{
  "n_head": 4,
  "vocab_size": 1272,
  "norm": "rmsnorm",
  "norm_eps": 1e-05,
  "rope_base": 7570.0,
  "qk_norm": false,
  "attn_scale": 0.125,
  "init": "normal",
  "init_std_qkv": 0.0222,
  "beta1": 0.95,
  "weight_decay": 0.12,
  "warmup_steps": 200,
  "batch_tokens": 262144,
  "seq_len": 256,
  "doc_mask": true
}
MLP neurons of a small language model. Each row is named by its layer, matrix (gate and up: input weights) and neuron, and shows model dimensions 128-255. Each number is 500 + 50 x the weight over its row's rms, rounded and kept within 0 to 999. Numbers have three digits each. A neuron's up and down rows have the sign that makes its largest values positive.
After each neuron's rows, "fires on" lists the tokens most often at its 100 highest values on Wikipedia text that the model never trained on.

L21.gate345:493554506521565500503560554481497525522487481518563488393519461494585562489494476470457545384494521497402591513395451494561567498467506542488583493543368535431556489526454505567522512426444454418604420491550407452545503583389444498527493484472526481467541506510465525484449489580564518479500524433504521497523439465485489527481523497511563491497542568488520405531488525454485601559474
L21.up345:575525435543571488428554524536460541542517479458548512632438485588548456529473458539565496514460518454439444518479478534463471526530513526497477490533465539480492492619629487553495560471494550477586502511502417405476481551517539572586455602489403560487398440406418547464481549479513447536515409432455474442479488414475471466470460517488438450523503490527480500459440426496527448509469
fires on: "20", ".", " m", "uc", " ", "m"

L12.gate390:457502554527516521472591504524513467443518460599453433576509474401419545521523452459441463474464416566553390544517382426501438457558457533497501479496463496519508518473569506469436502500512473555477449474413472460417518480475495529407453580423548422500565507567459490467451530480506479351496533489455465484527523568505550462520561529457605565486533562509507453455528555397449531501464
L12.up390:472516609495528482488457509460493493528475467424572464413579498431489462464488513452582558528478601587446450492563483416449564490487527558446421501532504493564542597528488500525520504541478473429432466424584596563464473393574390500497492600470491485536466505520521529588510485515468553516396467514519536551576521436590433473406542467567495509470618471469533465499507522462491386453458
fires on: " of", "a", " in", " to", "re", "as"

L2.gate378:492431461570410539542604502549496539438522532456467512571488464482611498492494503466519486505574474526497479437377477422479485484538451444446544474565561639489527529437534455478528549557573450593575588495449450542498456527482462601532475537540521581503480544520401584597551416529556600518426483514485525495532459460507478466454423465419436517477502499509533393526415525547500580490529
L2.up378:514413522547466487479466509534472533517449542434493456557460582581582487399524526561490506502500508514547518497456488462474440406561478509526523511479538456477547548504552472497460557508474377505489455556472446494508492506556498488500414409498501634422399581504528555531547504530536452494531449515473492520550464473493491580471469439496429457513447518538532443486496540474532523500476
fires on: " e"

L4.gate227:518465434458515583528512493530475468535436485490585499486548473524496498535454610561624450485450502453483444419495496449472575532497501462571488539531473515446518480468474550508397548510493505483536470536467480515463450525671581540522452545554553552538535545493610473500467498461474499528434564452529512455537437512530528438522428531466495569570461504591527544503552426530484512473540
L4.up227:578529552471449474491445538531556582478526593511504574550538520443384493436455356502565520447511547508542500430538513496552513494554537464459485523610439531518538514579559543481505541489439518530524533526500476495448503525521482391465546470545560496480488492521465468446495513563485455488497430525510452468463447488517404497442506469502479536565498542597489461555517392553496522517454
fires on: "m", "ic", "an", "er", "ric", "or"

L19.gate410:467448503542505515486559457463588504467540518462531521447523508534530469482509478531479440476412502506529444460526419400565628441436452538517525535494472526462506426488518498436529523491474502583546481455479472434551516497491588447470496510520561635514373453477513488601527489443549554406445533499572514463516530501496526489460410446470397533497474456486528413514462414630467504476547
L19.up410:461481421524474425500525468470427501567441468492477500441447462532564491447457469477411506508516491545459510572470463465573546542477533436638551495466510588389574592478577521430433531434572450470525459475527492523575497502514552505500383579581520517481544434538563609481429553539428493373531439566485470529484602468463406429537486456453514533579576493571594531446490534513557481477441
fires on: " E", " A", " e"

L6.gate24:565507436500559460573615444536496351441449540496492498520612480508522540541482422539479659511457598559470450560530504436537497393444481526451562478595436540499481463528504528514461543489583496477501432546426445537535449534487530541460574530445484517450435473479539497468437486527494538554526474483558461478468555470498431485494526497504456611465595513590486518515534448571542520435553
L6.up24:556569495506425437625469481545514520477504553503495503438567502429443484497504455467554495392471635535489477633511482469518508527572512470497581458496417470509519440559500582493475462529446502523488551469461530545504527466553505527493541519474532475422562467578453396592538475514579557441504456517452565441548368467533555511473487571526469419467492479561546378515517451577412477587506
fires on: "istory", "it", "ubl", "\n", "er", "ic"

L16.gate401:544537566527591617530553583439533498519520439551475547591588406603592446452444475529525484543386606534520525522514589462445426488466479529526487511589475470489501553561446620519537523482538530489527459514616487472540588505528458422441532500454476449491506494568631480528539475503512518448583591492538493496466488468477494469506441445499474548560478562503591547551589502512570555465561
L16.up401:499484621519491517555540495548543487514446456398604504543572503493527507535517491462465566473403501499541519417615503440521496515472522549548428490522564556535546504510500570368544502540461510488493372626454450577497511581533543489499392504449450472562450436529489407492464506535485476546498596456478493524476476554465418477470539488459483501471511465531551512524462490384516511431488
fires on: "lish", " I", "ian", "ch", " German", "t"

L6.gate481:544496414550399544441523553465507586537451461514547486474603545499510508487486478497477439567549401480526532506574471552485424429425548493559445450476478533503405507474513469466518503506429550530538457494528479469490572490488571391517472596466444499531446427480504459545522526454440441524524514540424479436468379525450584463597446439514545413543557528536410515494503503464440529561459
L6.up481:575415395569425530500452446436513542520499535475488492465459462464555573490512497509616418450576451528412535518435445418442510450446496509490517470539462505482408429498569514425369568442513540484590438508545483469479511527497501464504530480562511544474514536499431470568544526528459407488496393592574524494511556475500411405484529469461545518520524468569514519585526481533570527595556
fires on: ",", "\",", "or", "b", "=", "),"

L3.gate406:534610481488506503457537562493400472528522507549530476512480467479574422484494477553446511469450559587459527527526600480481536461438485541547545477513521471501426621526545492581410524523490583479565462513544514521545505486554526449545467546402558575490602495576601440485496533484435440499466523460550498566475409535478473544455515517519532555489575466564473577526404410497538505447421
L3.up406:440463487551418489439516514521506489497473511474478500521495580442512418420494379549475426555504447536473506438595496467460529378538485524433427527549469570596436539524559410508471481508499496540534453506421484531432555636463513584467562514466539546486467361542562508476537396486553485585479496465482407460464486556563461462500504444439463439484578568552434382499489402488497538512443
fires on: "ric", "ic", "od", "art", "ice", "00"

L16.gate426:516517548573468468497570545425515505615498487525495444504520442512524512473437514505539459496473363395550422567542418428538533532510505490519433510497517550485413540586508568505532492513548528588523495516479503464560536428492458464575431495565495530571458583546510555547517453516465495543612396526582447499551487508509500509554483458531491549534460551570525441434505463505532634413497
L16.up426:497453464374541521526475537484503501544464518491441542441494483537514509521436547408475519509456455483490480569499452462454519501416518467469485496498491528426517507572568494510513565485570459546544478498489541534558527574425501492505514431574500546490427533491432580561523551642493429497533490617554568563497340561496450463546539442391541455430454508467455542479473511541559603579533
fires on: " and", ",", "o", "or"